Part of a small language model's weights.
Size: 15 layers, 6 heads of 32, MLP 768 GeGLU, 10.4M parameters.
Architecture: rotary positions, normalized queries and keys.
MLP neurons of a small language model. Each row is named by its layer, matrix (gate and up: input weights) and neuron, and shows model dimensions 48-111. Each number is 50 + 12 x the weight over its row's rms, rounded and kept within 0 to 99. A neuron's up and down rows have the sign that makes its largest values positive.
Before each neuron's rows, "fires on" lists the tokens most often at its 100 highest values on Wikipedia text that the model never trained on.

fires on: "I", " age", " ±%", " life", " I"
L6.gate765:29 25 47 61 58 36 60 42 64 77 45 81 46 44 35 39 87 66 46 36 53 44 43 35 55 52 46 42 47 53 60 46 38 59 59 52 72 30 96 52 35 67 54 58 55 40 35 57 56 46 52 58 62 54 53 54 47 48 49 40 53 49 58 74
L6.up765:38 26 49 49 69 54 52 62 53 31 22 60 56 57 42 45 46 60 57 62 33 49 58 45 54 41 51 55 69 49 61 67 34 57 61 54 72 37 45 38 61 73 64 43 41 52 47 34 44 63 61 55 42 63 27 43 45 17 75 52 47 51 54 55

fires on: " Sh", " Sp", " Cl", " Sch", " Bl", "H"
L12.gate472:56 42 32 33 51 51 34 51 64 50 62 57 40 52 41 46 39 35 50 40 62 42 42 58 55 60 56 53 36 55 61 60 57 49 51 44 41 39 56 30 67 36 37 48 61 24 58 45 53 64 66 48 65 54 70 36 30 50 69 58 43 40 57 58
L12.up472:50 42 26 21 54 51 50 52 67 49 56 48 59 54 55 60 59 45 21 50 61 47 50 76 39 43 48 60 61 66 49 63 47 58 49 44 34 30 48 30 66 63 20 42 39 43 45 48 56 40 40 58 51 53 48 59 52 61 48 39 59 58 26 48

fires on: "4", "3", "2", "5", "1", "7"
L7.gate235:47 39 70 32 40 36 46 35 43 71 52 61 43 62 79 57 50 72 44 72 73 46 50 46 45 40 41 54 53 64 73 42 41 55 47 55 70 44 43 55 41 64 51 44 42 55 62 54 73 59 48 31 50 27 62 55 48 49 48 21 62 58 76 48
L7.up235:73 45 49 77 40 38 41 75 44 55 62 42 45 49 56 42 43 45 50 48 51 50 50 80 48 75 43 44 50 41 48 58 39 51 50 52 46 73 38 52 44 48 68 65 51 53 41 35 55 37 21 38 58 49 42 63 52 61 34 46 35 57 13 45

fires on: "5", "4", "9", "3", "7"
L2.gate556:39 43 68 47 17 38 47 45 46 35 35 43 57 45 50 61 57 73 68 44 61 35 49 45 26 54 70 71 80 59 61 42 58 35 57 49 33 36 42 53 62 39 68 57 48 45 55 84 57 48 32 54 57 49 46 53 41 43 29 41 50 46 47 56
L2.up556:44 35 46 54 44 68 50 58 38 51 59 44 48 51 62 41 64 62 35 31 51 49 47 54 61 58 49 52 62 39 47 61 35 45 51 55 54 77 33 54 59 59 71 83 45 45 54 45 42 44 31 37 49 53 71 50 50 76 50 49 51 37 40 50

fires on: "===", " ===", ";", "==", " ("
L3.gate359:40 53 82 58 25 49 50 43 60 30 36 42 60 53 61 56 55 52 60 71 31 57 52 37 52 34 33 54 34 76 48 47 56 53 30 45 35 36 60 58 53 43 69 56 55 37 55 44 63 65 69 68 57 57 60 68 64 51 54 52 57 55 48 50
L3.up359:28 45 66 56 36 35 44 58 50 77 56 48 53 56 45 46 68 52 68 51 38 68 59 44 52 39 50 63 44 68 58 38 78 77 45 47 40 50 58 50 30 38 72 47 44 45 45 47 51 48 68 44 54 42 50 35 42 58 62 52 45 46 56 51

fires on: "\n"
L3.gate90:67 52 79 47 52 55 41 40 58 52 44 55 61 43 39 45 54 64 29 59 38 70 51 69 38 62 68 61 61 84 55 50 46 50 59 43 45 39 64 53 68 46 68 65 54 38 67 56 58 46 58 35 61 63 64 65 53 66 46 24 45 36 47 56
L3.up90:61 44 69 48 48 58 46 80 49 40 51 59 51 43 30 52 33 68 45 41 49 50 55 22 34 46 63 57 69 39 47 28 62 54 45 41 42 40 51 41 70 40 67 61 55 54 56 52 41 48 56 46 47 48 47 16 46 36 47 60 44 47 62 66

fires on: "0", "\n"
L2.gate156:58 59 66 63 64 51 38 52 38 50 29 55 55 33 55 49 41 43 52 68 51 47 79 67 62 60 47 61 54 70 42 49 47 52 29 50 48 63 59 30 64 71 70 42 44 44 60 41 63 72 55 41 61 64 56 57 59 50 46 62 43 38 63 52
L2.up156:58 29 41 44 42 37 72 50 56 53 57 50 71 31 61 65 43 53 36 38 66 49 44 40 51 48 61 36 61 44 48 36 54 66 65 37 43 38 58 34 55 45 44 67 65 42 64 57 35 64 56 48 65 65 63 45 59 46 37 46 35 37 65 43

fires on: " not", "n", "u"
L6.gate213:45 41 63 47 54 63 48 42 62 57 44 67 46 38 65 34 76 53 37 69 51 71 63 44 63 37 53 27 50 44 54 58 37 59 45 53 61 44 43 45 62 62 73 31 26 47 54 65 68 54 50 51 35 59 39 48 53 52 62 49 61 71 45 31
L6.up213:64 50 41 38 57 36 37 74 45 45 25 69 48 52 46 51 46 56 55 30 45 63 50 43 40 28 39 51 64 54 72 52 66 52 58 56 50 15 59 55 55 45 58 50 40 48 35 40 53 37 44 45 63 50 39 46 58 55 51 54 61 68 68 24

fires on: " |"
L2.gate665:71 72 52 38 24 71 71 45 24 48 69 51 73 34 46 68 58 62 50 63 27 55 43 43 71 49 52 49 62 52 69 28 33 29 61 22 58 70 60 33 67 44 44 50 39 56 57 40 43 38 41 58 47 44 47 61 58 46 38 37 69 31 68 49
L2.up665:56 58 39 50 56 68 52 62 23 56 76 62 55 41 48 69 56 66 46 40 40 42 34 42 46 35 25 39 21 45 55 41 44 49 63 41 46 39 60 39 45 39 50 60 55 54 52 56 32 45 50 57 56 43 60 58 64 30 43 60 54 23 64 49

fires on: "-", "/", " "
L12.gate623:52 64 33 50 49 49 47 38 51 41 58 28 76 51 43 26 36 63 47 35 61 56 49 66 36 60 59 50 55 60 39 66 60 43 68 66 40 49 63 69 42 57 64 43 69 34 60 47 28 64 55 41 40 41 42 43 53 38 35 35 64 53 59 48
L12.up623:56 66 52 58 35 48 60 75 36 59 34 26 37 55 36 31 44 34 40 62 51 44 44 43 43 41 43 59 57 30 60 59 43 66 48 51 55 42 40 61 43 58 55 40 77 52 53 44 63 47 50 55 43 58 61 59 75 46 55 46 29 71 23 36

fires on: "-", " inter", " pro", " non", " un", " business"
L11.gate121:59 53 55 53 55 58 47 46 49 46 30 68 29 55 32 36 28 46 56 52 66 60 31 33 50 48 37 39 54 53 42 41 46 33 41 65 45 42 53 26 38 55 43 60 64 37 57 40 55 70 70 55 43 76 48 49 47 51 42 50 49 52 60 32
L11.up121:50 39 72 45 46 53 54 55 62 25 49 59 42 70 44 62 41 53 77 49 52 39 34 66 57 58 57 61 52 47 47 58 55 48 54 43 43 51 66 56 47 73 43 35 53 57 47 54 62 39 51 64 35 78 50 49 58 38 54 47 54 47 55 78

fires on: "s", " his", " her", "'", " their", " His"
L7.gate127:60 42 70 40 42 63 44 29 49 31 40 61 38 60 51 49 63 45 46 42 45 46 56 65 36 51 46 44 33 52 61 32 62 40 67 43 41 52 45 41 62 54 53 85 44 31 67 69 55 38 36 43 43 71 47 54 55 35 44 49 38 41 52 61
L7.up127:21 35 81 51 52 46 83 36 47 19 57 41 47 33 42 47 55 48 67 68 60 70 35 61 41 64 65 43 39 46 38 32 61 43 70 59 48 53 55 57 49 63 43 47 41 32 46 41 58 49 52 43 32 33 67 45 54 43 46 56 56 45 74 60

fires on: "-", " high", " inter"
L2.gate216:43 46 52 33 50 62 47 50 44 55 37 26 64 55 55 53 59 57 41 55 49 56 41 52 61 54 61 63 41 43 54 40 65 40 37 36 39 61 32 53 63 48 47 49 62 52 43 53 41 56 63 59 20 54 22 50 61 25 41 45 58 56 41 40
L2.up216:24 42 74 62 47 64 32 55 55 50 32 27 50 62 59 32 50 28 38 38 39 55 62 48 67 55 62 65 54 32 43 42 46 60 41 50 60 42 29 63 49 50 56 58 46 48 64 40 42 40 72 53 57 66 67 68 61 30 44 46 41 51 50 49

fires on: " and", " &", "'", " et"
L6.gate651:65 31 63 78 32 39 48 29 51 38 17 55 46 27 38 42 59 45 68 51 63 64 62 50 47 36 35 60 53 48 53 51 45 43 48 62 63 47 55 62 57 51 57 52 49 37 63 59 53 60 40 53 57 44 57 29 38 67 38 66 29 45 43 38
L6.up651:52 54 60 50 35 58 55 51 36 53 60 51 52 42 56 38 38 54 62 45 60 59 50 61 46 55 48 68 52 44 29 38 52 49 46 59 52 64 37 70 48 23 60 68 48 33 61 57 69 41 53 52 51 58 43 33 61 34 39 69 45 62 61 30

fires on: "0", " Party", "n"
L10.gate87:48 55 56 58 57 58 29 45 76 54 41 48 65 32 53 59 56 49 44 59 35 93 26 30 42 48 52 41 52 43 55 72 51 66 43 44 59 62 30 59 55 57 61 23 54 52 38 52 34 56 40 30 48 55 42 49 48 32 75 38 57 46 57 41
L10.up87:38 58 47 56 48 48 51 36 32 58 47 48 53 70 51 69 50 51 36 36 34 37 55 51 51 52 29 61 49 66 77 31 48 67 60 47 22 37 51 48 56 36 81 51 62 55 41 48 75 47 43 43 64 59 62 58 48 66 55 53 47 65 37 58

fires on: "===", "==", "\n", " ===", " =="
L11.gate490:44 45 63 42 54 43 49 54 71 61 52 64 67 53 63 39 50 36 71 51 46 71 73 47 60 65 33 65 45 64 40 46 33 41 47 51 58 54 49 49 35 49 53 37 45 26 44 54 57 50 56 26 43 50 63 29 43 27 23 63 37 60 48 52
L11.up490:51 38 62 54 61 54 44 67 63 57 51 50 51 54 57 55 54 71 66 64 49 56 72 51 50 69 59 42 45 68 60 66 52 78 55 33 35 51 52 41 28 24 46 61 30 51 55 75 60 44 50 25 47 65 46 39 57 62 77 56 48 62 41 44

fires on: " cl", " Cl", " sp", " Sp", " pat"
L10.gate412:57 33 52 46 48 74 36 56 38 42 63 57 73 75 29 59 51 38 72 53 55 60 69 60 52 61 52 50 46 31 50 42 29 53 43 57 56 26 52 70 46 43 51 68 72 11 51 55 47 46 56 47 57 45 56 33 49 35 35 35 48 50 46 43
L10.up412:69 46 48 25 45 54 44 61 60 62 33 37 49 33 42 58 44 53 56 39 55 56 38 59 42 46 40 59 67 49 65 54 52 82 46 59 54 36 47 52 57 53 38 46 37 35 36 44 32 56 58 47 69 49 50 16 58 58 41 25 26 66 49 66

fires on: ";", ",", "-"
L12.gate646:73 41 48 67 52 62 32 56 36 38 19 67 58 38 41 52 53 47 67 62 49 60 44 68 58 46 55 48 45 50 53 57 62 65 42 60 60 35 50 26 41 62 51 45 52 19 63 37 36 62 69 58 39 61 51 45 58 49 68 58 55 48 54 62
L12.up646:72 40 39 62 37 69 55 37 44 39 69 19 55 46 40 40 56 44 53 62 52 50 51 51 67 63 26 68 73 54 57 50 63 47 67 30 41 57 64 49 36 43 62 36 55 39 53 31 47 46 57 78 49 55 57 64 59 40 45 54 47 49 41 59

fires on: " |", "e"
L3.gate50:67 49 54 30 51 62 40 54 33 45 52 61 75 48 44 64 41 50 34 53 47 38 22 50 43 72 36 35 64 53 65 31 61 50 61 22 44 44 46 29 62 63 37 55 53 69 56 59 38 49 55 49 42 66 52 55 60 57 54 49 41 40 64 36
L3.up50:41 59 61 57 54 54 44 42 34 56 52 44 63 36 59 45 35 54 73 40 46 58 20 54 42 20 45 59 50 40 62 73 83 59 65 66 34 43 46 39 29 79 63 49 44 27 61 39 52 49 41 50 75 57 69 64 45 48 70 44 61 31 40 55

fires on: "'", "in", "ir"
L6.gate705:45 60 53 76 53 62 69 27 42 31 17 52 46 29 56 45 57 58 53 74 47 47 74 76 46 32 34 64 37 42 41 50 60 29 69 43 72 43 68 49 67 54 46 43 55 43 59 43 44 66 44 50 48 47 42 45 38 37 67 44 45 44 44 35
L6.up705:55 38 76 45 55 63 65 33 67 27 59 50 51 47 49 59 37 41 66 58 67 68 37 57 45 64 47 37 53 57 42 38 45 51 55 25 34 60 54 53 72 37 69 59 47 44 39 62 40 37 65 42 68 23 41 54 61 53 56 71 37 62 46 61

fires on: ","
L11.gate3:32 49 45 54 41 56 53 49 38 60 21 52 57 53 33 49 52 43 75 54 58 58 42 55 25 49 45 73 44 44 41 62 43 35 67 42 55 36 62 42 34 66 43 79 99 32 37 64 25 58 81 50 46 69 64 46 55 54 34 37 61 54 42 50
L11.up3:42 41 47 45 39 51 50 48 58 36 66 47 48 44 40 42 35 73 46 49 50 49 62 56 43 45 31 47 54 62 43 66 45 21 70 48 24 38 71 61 48 45 55 29 67 56 57 35 58 52 51 68 34 44 48 59 47 35 59 65 50 58 46 24